config.yaml
n_head: 8
n_kv_head: 8
head_dim: 64
d_mlp: 1344
norm_place: "pre"
positions: "rope"
rope_fraction: 0.5
parallel_block: true
init_std_down: 0.0
beta1: 0.9
grad_clip: 1.0
batch_tokens: 131072
MLP neurons of a small language model. Each row is named by its layer, matrix (gate and up: input weights) and neuron, and shows model dimensions 405-468. Each number is 128 + 32 x the weight over its row's rms, rounded and kept within 0 to 255. A neuron's up and down rows have the sign that makes its largest values positive.
A block is one neuron, or neurons of one layer that tend to fire together. After each block is what it responds to, as a language model described it from the Wikipedia text at the highest values.

L4.gate58 [146 106 111 142 202 144 178 159 170  53 103 118 122 158 103  84 159 104 126  67 162 129 127 103 109  81 130 145 176  90 142 129 103  85 116 136  66 121 114 126 189 127 156 162  97 185  79 119 148  79 156 230 124 199 104 177 188 147 185  92 187 146 196 171]
L4.up58 [151 180 153 160 137 107 133 141  93  45 148 116 113 114 108  99 179 167 112  96 120 158 135 129  92  64 122 110 144  90 153 150 144  58 124 126 144 116  52 131 171 122 173 133 118 119  81 178 176 164 169 175 132 161 169 127 126 124 151 157 139 175 160 135]
Past participles completing a passive right after was, were, is or can be, such as released, added, issued, built, found; also occasional table-header cells like No.

L7.gate382 [136 167 121 106 123 106 118 102 167 157 129 147 128  94 117 162 107 101 119 179 112 150 161 184 104  67 117 123 190 129 201 111 129 162 123 168  90 104 119 100 146 133  33 135 132 133 123  71 119 123  96 159 139 132  81 103 105 143 166 156 127  84 107 127]
L7.up382 [ 98 135 135 139 110 106 105 120  93  99 127 109 142  50 114 160 147  94 148  93 115 131  63 158  79 114 155 152 165 107  86 169  80 123 133  47 138 108 103 147 100 193  81  66 101 137 120 123 161 153 198 104 108 136 152 125 165 112  54 137 134  63 132 143]
L7.gate552 [115 126  46  88 167 107 200 117 149 163 105 142 112 134 125  98 166 111 127 123  76  99  94 163 163 166  98 126 134 107 125 116 137 100 144 118 183 154 107 143 138  24 120 140 130 148 113 135 112  58 121 105  95 164 172  94 147  76  96 151 113 156 152 106]
L7.up552 [130 115 122  47  78 185 117  98 164 134 162 124  52 142 128 113 150 120 126 135 104 115 120 148 115 175  83 102 132 147 132  97  81 118 173 144 106 143 147 119 167  65 109 158 113  98 109 112 136  70 172 133 127 138 139 147 147 105  92 160  85 148 117 102]
L7.gate587 [156 106 100 172 124 156 105 130 154 119 159 114 172  94 152 103 167 123 131 152 112  36 181 102 152 129  89 120 116 130 153 122 162 180 186 128 107 132 107 116 139 127 177 133 170 117 101 106 140 108 117  95 101 158  61  90 125 159 102  82 175 142 144 219]
L7.up587 [154 144 116 151 178 165 112 194 150  71 109 148  92  84 187 109 137 101  96 149 113  83 173 138  95 136 108  89 119 140 142 103 138 130 180 130 117 162  88 127 120 160 141 173 142 107  71 136 120  60 160 127 146 138 139 144 139 129  43  89 146 132 116 142]
L7.gate687 [ 44 119 154  93 132  71 174  62 157 154 144  51 109  76 119  99 164  79 142 103  63 144  89  78 149 121 171 146 131 103 133 185 135 166 170 107 187 137 107 168 132  99  99 118 142 162  94  85 138 161 128 106  99 137 184 139 158  99 109 138 105 118 143 186]
L7.up687 [154  83 118 117 136  86 194  89  82  51 177  95 150  98 145  74 118 142 136 151 118 106 150 162 164 113 106 189 127 132  95 173 134 118 149 177 153 159 129 145 128 103 139 137 161 147 134 135 109 138 149 113 145 158 146  85  79 145 167 110  88  48 135  78]
L7.gate738 [105 160 101 137 114 185 160 126  93  91 148 175  99 171 141  91 104 180 107  82 119 167 129 167 163 142 143  92 147 139  72 190 139 155 129 133 108 135 109 117 192 148 118 176 105 131 160 170 157  83 155 140 110  83 129  80 156 143 108  59 142 142 105 123]
L7.up738 [182 217 136  96 126 134 150  79  95 123 145 157 109 172 113 129  81 114 146  93 110 134 156 125 135 125 121 150 179 186 140 123  91 147  98 178 157 190 105 147 129 119 116 177 187 139 130 137 150 121 159 122 144 113 111  97  82 178  91  94 148 140  96 134]
L7.gate778 [ 87 174 168 124 162 129  89 140 181 157 134 186 163 110  82 103 120 143 125 149 192 130 106 144  97 167 146 183 116 151 141 111 117 172 106 174 128 204  66 139 150 159  59 139 119 129 130 163  73 136 204  87 104 131 141 146 133  91  96 147 112  81 117 145]
L7.up778 [125 226 118 152 127 183 152 108 142 199 174 129 108 126 153 149  64 143 154  98 155  96 149 123 115 120 158 122  94 133 134 142 151 123  92  97 137 147 123 122  63 108 150 146 121 100 137 125 134 100  99 133 136 173 114 110 132 118  81  82 115 135 103 142]
L7.gate1061 [126 179  97 182  97 154 101 177 169  98 119 138  97 101 127 125 140 155 124  84 157 134 127 145 160 115 132 130 104 136 160 129 101  93 122 199 164 133 119  90 121 164 191 166 196 137  86 107 116 118 131  92 141 132  66 104 128 110  60 140  96 102  99 122]
L7.up1061 [ 74 143 143 127 103 125 149 180 180 128 120 146 133  42 108 132 195 139 132 153 143 100 122 157 106 158 156 151 104 112 170 207 140 103 111 129 179  97 174  72 129 166  99 110 101  81 169 116 120  64 117  92 138 167  79 173 119 105 100 136 116  91 113 106]
L7.gate1216 [172 159 144 123 136 113 124 111  95 169 122 129  66 129 124 111 123 102 140 195 102 133 159 170 151  80 200 123 112 108 111 115 118 167  88 183 142 138 134 144 161 105  60 115 151 132 108 188 132  96 105 125 116 152  86 131  77  95  65 105 142 131 158 128]
L7.up1216 [124 151  97 176 144  90 169  92 180 161 151  94 140 125 102  80  72 168 133 131 147 147 108  92 117 206 170 171  99 148 140 146 148 136 138  35 101  64 168 128 113 161 130 130  94  59 174 165 143  72 194 126 103 125 103 135 121  80  80 182 122  99  69 155]
Fires mostly on pieces of spelled-out numbers split across tokens, such as th-irty, for-ty, thous-ands and twenty-third. It also fires weakly on numerals (20, 43, 103) and on scattered unrelated word-piece endings.

L14.gate59 [108 205 139 129  74 203 145 114  87  92  80 166 139 137 120  68 108 122 131 159  84 152 114 131  95 114 189 104 165  92 128 168 169 118  80 177  90 118 117 107 171 128 151 193 108 115 106 131  76  93 103 153 144 119  82 137 117 121 163 142  83 137 101 127]
L14.up59 [ 82 173 167  50 185 148  89 130  96  58 141 141  76 159 129 201 170 107 106 175 139 114 128  87 112 134 145 161 151 111 120 141  89 122 124 137 144 144 205  94  85  96  97 121  98 124 144  95 137 130 131 135 136 139 144 141  99 171 175 119 132 106 160 122]
L14.gate123 [147 126 197 103 151 103 127  85 102 112 138 109  86  94 111 102 159 107  71  93 223  45 119 129 161 123 155 104 151 111  85 132 176 119 121 109 127 120  68 144 153 125 154 183 155 121 126 157 106 128 126  99 167 150 130 150 149 157  88 155 124 123 131 128]
L14.up123 [134 192 198  90 121 115 144 136  90  64 153 193 167 112 157  84 176 116 107 125 177  59 122 156 136  76 156 109 128  78  82 122 180 127 100  97 133  92 159  82 136 147 163 144 123 114 147 166 180  92  93 167 129 147 101 131 153 118  99 148 133  97 170 145]
L14.gate213 [120 124 182 138 107 117 110 128 193  94 132 173 118 124 101 146 142 144 113 157 184 157 147 102 162 154 139 137 183  69 132 122 117 143  87 166 128 162 161 120 127 103 114 137  64 101 158 107 126 106 130 161 122  48 155 116 175  71 137  97  95 185 129 160]
L14.up213 [123 113 125 164  84  74 100 186 186 130 140 115 121 159 166 126 151 152  63 117 125  79 145  98 155 104 157 201 152 103 115  94 109 158 122 161 133 177 149  61 163 123  87 126  73 169 133 116  87 155 111 110 146  83 156 120 119 109 145  97 145 150  92 130]
L14.gate379 [114  71 126 124 145 132  91 148 135  97 155 114 186  24 134 117 184 116 170 109 126 196 144 113  99 120 114 123 205 114 132 151 122 147 162 113 159 127 128 157 117 182 135 175 118 165  92 116 183 120 139 173  90 188 122 124 168 102  85 117  80  81  77 103]
L14.up379 [138 114 154 136 104 127 120 113  72  92  94 112 124 145 114  69 144 158 154 132 121 105 109 124 148 141 168 181  97 145  98 110 132  95  80 110 150 101 147  92 161 117 129 127 151  84 116 104 171 175 109 145 108  71 115  59 155 130 158 163 106 188 149 176]
L14.gate517 [106 135 121 140 142 111 117  76 168  90 166  92 103 121 156 109 114 119 141 192 150 148 115 165 113  91 141  98 137  93 190 142 118 123 110 160 175 142 178  84 130 136 169  93 138 146 104  93 148 148 116 119 159 126 123 166 138 122 132 104  80  92 124 147]
L14.up517 [133 127 112 148 179 105 125 112 147 107  64 178 135 115  91 111 169 109  84  93  74 129 114 116 135  58 111  93 142 186 166 175 137 133  95 130  96  98 174 127  54 113  39 127  79 154 136 101 145 118 102 152 143 144  97 130  83 150  99 108 162  95 147 164]
L14.gate821 [203 178 185 117 138  82 118  90 128  96 112 175 112 102 120 142 152 145 152 109 130  94 126 144 125 119  97  89 137  66  80 174  48 123 164 118 133 101 130 142 163 162 189  97 132 116  70 181  95 124 158 120 164 197 118 175 109  83 133 116 139 124 115 112]
L14.up821 [160 186 123 112 135  81 155 116 100  61  96  99 107 133 131 162  72  60  61 130 154 132 142 136 164 135  83 121 144  75 101 131 185  86 127  79 132  86  78 127 152 112  89 132 131 126 106 124 130 157 105 160  74 161  70 129 140 125 157 110 144  93 178 119]
L14.gate955 [143 150 121 123 128 137 113 138 128 158 122  87 171 104  95 140 138 112  55 150 115 103 133 134 111 161 107 108 158 171 109 175 124 125 126 164 159 129 166 124 113 172 155 160 131 128  94 136 110 185 119 138 149 116 186 113 153 124 121 158 117  95  94 109]
L14.up955 [129 118 106 128 185 201 202 119 186 113 122 124 106 150 169 137 158 172  98 127 134 136 157 134  91 180 175 149 124 148 144 167 198 108  97 175 139 174 146  92 121 110  94 102 148 134 152 150 121 126 118  98  86 155 131 124  84 184 146  90 145 101 148 160]
L14.gate1166 [109  58 100 165 137 148  83 187  72 177 197 127 155 141 142  98 124 172 145 183 164 109 112 150 151 146 147 166 154 120 100 167 128  69 114 180 105 116 139  98 132 109  71  92 101  98 133 123  96 196 139 100 144 145 139 107  81  94 162 155  75  92 140 122]
L14.up1166 [147 121  68 159  62 107  93 155 131 113 184 144 162  78 191  83 172 168 103 115 159 109 105 111  97  53 152  86 132  94 154 145 123 170 177 142 168 150 147 116  94 125 146 160 118  54 135 137 155 129 191 157 171 155 143 175 124 136 160 150 134 141 126  95]
Verbs of change or comparison such as grew, declined, rose, reduced and differs; also unit or time tokens after numbers, like cm, m, and the colon in 12:00.

L14.gate79 [ 75 122 126 114 152 108 129 141 138 153 117 148 137 158 171 166 124 161 136 115 139 147  92 174 161 143 142  87 135 116 102 167 117 116 107 101  88 112 132  85 121 127 137 159 152 142 101 156 165 129  85 178  65 133 115 117 109 180 124 130 153 153 169 131]
L14.up79 [174 113 124 144 158 168 125 102 137 142 148 105 140 123 133 152 136 109 115 124  94 135 138 192 121 132 176  85 119 139 133 125 154 155  74 162  95 113  75  77  79 168 183 107  69 133 136  75 125  91 165 114 185 154 116 107 135  53 102 136 127 117 162 144]
L14.gate347 [106 155  76 167 124 151 136  99  85 115 107 173 170 170 115 106 105 112  81 144  95 184 133 124 125 117 117 148 181 123 119 152 145  93 136 129 133 132 155 148 127  67 120 187 119 156 170  56 137 105 123 132 107 116 144 150 151 110 102 111  94 133 126 184]
L14.up347 [130 156 188 112 124 123 181  83 102 107 141 154 109 120  99 152 133 109 136 114 131 175 152 152  96 113 127 168 123 135 174 130 121 116 108 189 130 118 129 137 132  85  90  92 132 124 222  53 184 166 186  99 136  75 130 142 135 151  91 108 131 176 164 130]
L14.gate475 [110  69 199 146 159 121  95 171 165  91 106  69 143 125 129  96  80 114  95 157 118  59 197  83 100 104 184 124 134 131 180 148 188 137 122  71 100 160 158 148 123 139 137  76 149 107  64 124 149 103 102 135 109 155  85 150 106 117 182  59 124 123 132 142]
L14.up475 [ 84 130 132 146 167 104 158 131 146 126 156  94 156 129 156 161 134 125  80 115  98  99 131 144  51 117 112 107 106 170 173 154  86 124 153 111 121  99  70 159 134  85 137 110 121 115 129  56 164 161 112 130 152 146 111 144 125 170 114  48 138  76 129 149]
L14.gate597 [190 140 140 146 136 131 153 121  96 141  98 189 119 139 120 119 111 135 129 157 139  58 115  71 122  74 125 168 111 156 153 122 196 163 134 160 116 146  85 139 165  97  95 176  68 123  89 183 160  69 153 111  69 177 137  56 114 153 119 196 151 156 150  48]
L14.up597 [123 107 131 140 112 134 132 131 166 110 145  68 170 103  75  95 145 144 117  83 132  55 153 102 141 111 119 100  96  83 130 105  83 150 153 165 133 169 142 173 119 131 153  90 145 150 110  99 184 183 133 133 185 141 167  89  67 123 154 114 120 131 113 174]
L14.gate719 [164  85 172 137 108 155 133 106 127 153 141 172 121  67 125 136 112  84  77 137 114 169 152  68 120 178 138 109 106 107  89 170 121 133 123 177  67 149 113 143 102 152 128 129  88 161 107 118 111 123 141 145  93 134  97 132  83 117  96 133  35 152 145  81]
L14.up719 [161 200 143 122 149 121  83 123 168  78 154 115 151 134 125 123 130 125 151  91 112 197 128 156 155 208 102 190 130 170 118 127 129 159  82 205 127 102 159 168 143 163  96 130 103 174 126 108 123  79 181 135 149 143 126 150 134 115  71 133 140 163 159 129]
L14.gate750 [128 136 172 115 191 129 107 142  98 111  91 152 197 168 103 112 105  89 188 175 104 154 150 169 112 113 155 166 139 252 123 138 133 115 119  62 101 182 115 137  53  85 112 163 121 141 111  80  73 138 146  91 168 149  87 129 101 102 141 109  51 171 120 167]
L14.up750 [ 79 122 133 163  86 130 160 103 102 139 136 105 145  90  76 121 146 134 105 189  79  61 101 162  98 117 137 113 156 123 136  74  89 139 120  95  75 189  88 153 137 151 132 114 107 198 104 165 124 172 184 118 155 114 146 139 106  84  80 149 134 109 115 125]
L14.gate794 [164  93  85 138 153 120 105 130 101 118  83 121 154 135 175 144 107 132 112 144 114 127 189 161 186 119 155  94 133 152 168 154 190 172  98 114 129 156 129 158  64 113 190 103 128 161 185 150 132 118 144 165 128  79 103  80  99 138 134 146 110  61 124 136]
L14.up794 [ 48 202 153 151  56 181 147 116 171 121  99  65 143 140 143 162  91 105 157 202 104 153 106 111 118 139 140 139 118  91 104 133 164 137 156  85 133 119 122 115 124 172 147 126 161 162 156 143 198 130  75 130 148 113 137 136 128 216 138 130 160 179 124 102]
L14.gate1325 [ 53 126 147 153 171 136 122 171 132 112 172 114 158 208  76 116 157 155 114 158 116 124 193 141 180 132 227 127 100 178 142 101 149 133 143 136  88 118  99 141 115 163 138 127 105 182 139  96 154 121  99 169 150 150 148 146 170 166 164 132 132 142 165 117]
L14.up1325 [ 91 138 103 147 156 140  92 151 102 152 128 144 129 154 143  83 123 209 112 165  92 129 205 150  88 165 143 152  40 168  86 101 115 118  74  99 137 129  87 105  89 120  99 100 133 188 101 127 150 101 111 210 130  71  87 145 118 109 121 115 130 108 149  94]
Mostly the decimal point or comma inside numbers in tables and statistics (30.6, 17.6%, 3.4 km), plus scattered word-piece continuations like d in diameter.

L14.gate129 [139 139 157 113 169 163 126 151 174 150 134  91 152 174 129 178 146 131 152  77 107 112 160 148 121 110 186  85 184 167 116 132  97 164  82 138 109 132 135  85 177 184 128 133 104 126 156 140 128  63 157 171 142 169 141  83 144 116  53 101 115 151 107 139]
L14.up129 [135 192 131 123  93 131 118 112 208 153 157  83  97 172  90  93  58 136  85 180  94 145 129 125  94  68  88  92 135 145 130 107  92 192  97  93 197 119 178 113 125  95 148  95 144 144 134 153 114 122 146 143 120 147  96 108 121 167 154  91  92 170 147 108]
L14.gate233 [106 137 165 127 153 158  77 152 176  90 175  80 152 144 102 166 159  74 134 195 178 137  84 119 151 103 122 113  97 170  97 140 165 137  62 165  97 111 115 128 203 159 162  85 122 171 111  38 147 168 100 154  95 138 128 189 130 139 128  97 151 137 116 137]
L14.up233 [113 195 157  97 128 142 167 115 147 158 110  85 147 180 148 109 156 100 118 159 198 189 179  80 117 150 157 136 112 145  98 104 108 179  80 109 105 130 203 145 187  96 112 102  80 188 179 133 135  93 178 152 125 222 139 126 112 129 114  74 121 154 132 128]
L14.gate433 [144 151 143 131 127 113 105 111 140  98 149 148 107 135 139 159 100 131 179 167 147  93 158 152 155 112 152 154 111 105 102 118 117 136 115 126 106  62 118  49 114  93  96 127  88  98 195 110 106 134 132 109 168 162  66 170  75 168 104  95 175 152 109  68]
L14.up433 [167  73 147 156 219 135 109 150 161 132 150 147 153 219 163 141 115 178 112 116 150 148 146  94 101 145 111 146 124 129 144 155  70 125 148 112  84 188 148  98 116 140 128 126 134 101 184 110 105 106 181 219 144 161  78 186 129 122 107 135  80 134  22  98]
L14.gate614 [132 170  98  93 137 152 113  73 119 105 154 125 115 152 131 158 130  79 172 133 159 155 115 142  72 122 158 107 166 158 102 110 107 151  77 129  94 167 217  78 128 101 125 123 178 139 131  94 111 133 112 105 115 157 123 128 137 154 183 169 164 136 141 111]
L14.up614 [127 139 130 158  90 189  80  72  75 149 152 129  95 102 148 110 195 169 107 129 160 142 187 196 126 154 122 123 170 144 159 142 172 114 109 117 111 155 136  39 145 145 149 148 151 148 187  95 196 125 162 133  54 129 136  79 139 163 134 140 136 121 121  89]
L14.gate712 [180 136  95  99 186 139 137 126 119 193 202 111  58 127 174 109  94 181 170 178 193 117 180  91 112  93 135 129  89 187  76 100 109 125 150 153 119  94 158 147 106  89  93 102 152 142  96 150  78 173  91 109 132  98 177 146  84 134 117 141 133 127 119 169]
L14.up712 [137 118  72 100 167 120  89 110 146 105 104 210 129 116 102 100 125 145 102 145 139  95 125 146 155  79 101 180 164 163 110  88 121 113 163  93 117 164 215 175 176 147 151  65 159  91 137 122 102  84 159 166 155 154 126 139 130 118 107  93 103 123  92 125]
L14.gate744 [118  96 153 134 144 120 198 134  65 135 149 143 137  84 146  92 145 117 117 165 186 126 129 110 115 159 148 158 191 100 163 155  96 127 103 155  57 123 122 152 145 118 142 115 147 112 148 113  71  67 141 149 133 109 122 104 117 120 127 163 146 113 127  48]
L14.up744 [ 92 134 131 124 159 134 188 143 143 140 146  97 135 128 167  80 140 140 102  80 148 170 161 160 174 123  97 109 122 120 163  95 158 130 130 149 100 105 146 161 157 102 152 123 191 184 199 127 180 123 146  96  80 138 102  87 124 143 165 152 149  84 124 113]
L14.gate1224 [137  67 161 149  98  75 127 136 126 125 134 126 123 130 116 123 113  92 106 194 185 144 134 134 161 135 125  86 151  77 151 100 106 134 114 145  80 114 151 104 113 113 177 115 137 110 184 130  79 161  99 133  98 145 110 134 128 140 122 125 122 145  64  78]
L14.up1224 [114  99  91 188 128 167 134 210 213  86 165 181  97  95  91 155  65 164 142 104 118 138 113 116  82 117 140 138 165  97  95  95 122 161  78  85 117 179 158 114  98 124  82 118 168 106 125  57  61 108 127  84  88 185  81 143 186  95 117 162 148 126  76  67]
L14.gate1250 [106 129 151 126 174 152 121  96 114 108 146 172 179 139  89 141 171  13 167 184 127 119 126 128 191 156 180  93  94 160  82 156 135 130 140 140  64 119 198 147 147 111 102  87 107 161 133  95  79 131 170 129 126 129 126 157 144 145 146 108 115 112 149  69]
L14.up1250 [143 165 115 114 166  86  31  74  97 111 141  76 156 133 168 106 165 133 149 106 153  92 105  94 128 149 126 112 115 141 144  69 156 148 213 137 116 129 122  84 102 125  94 117 118  86 133 182 148 102 150 127  78 117  88 166 123 132 119 138  97 114 141 118]
Linking tokens that open a clause about what happens to a just-named subject, expecting a past participle or predicate: was, which was, as, but, that.

L4.gate270 [132 133 153 106 149 121 107 100 151 158 111 141 152 120  91 117 150 111 109 139 101 157 167 149 126 188 176 112 189 191 108  90 136  72  91 158  46 131 148 134 164  98 132 125 117 129  67  58  98 106 107 152  58  87 124  98 134 168 104  86 127 141 144 119]
L4.up270 [107 123 161 135 135  84 106 181  36 106 111 125 156 179 136 104  83 128 125  86 164 168 141 133 109 143 124 119 161 149 130  88 123 126 113 157  82 183 123 140 132  76  76 163 130  85  83  40  95 149 160 171  84 143 165 106  98 158 134 133 171 141  86 137]
Words and labels inside demographic or statistical passages, infoboxes and tables, such as Census, Native American, Jewish, Time zone, Democratic hold, plus scattered unrelated words.

L4.gate68 [144  97 161 142 119 124 161 136 173 103 115 131 184 142 158 183 175 120 154 195 120 132 136 124  72  87 131 108  87 155 117 144 126 107  50 124 140 165 187  95  95 141 130 109 183 152 138 159 131 153 154 167 160 153  63  79 110  95 125 115 172 135 103 147]
L4.up68 [142 118 117  85  89 112 147 114 122 160 126  89 109 125 150 157  69 136 140 181 145 128 164  53 102  76 105 111 143 132  91  54 129 142 154  75  57 241 151 107 109  84 100  93 122 141 129 110  84 172 174  87  57 138 108  46 161 114  93 129  98 151 167  92]
Pronouns referring back to a prior noun or clause, mostly ", which" after a named thing and sentence-initial "It"; also "stud" fragments.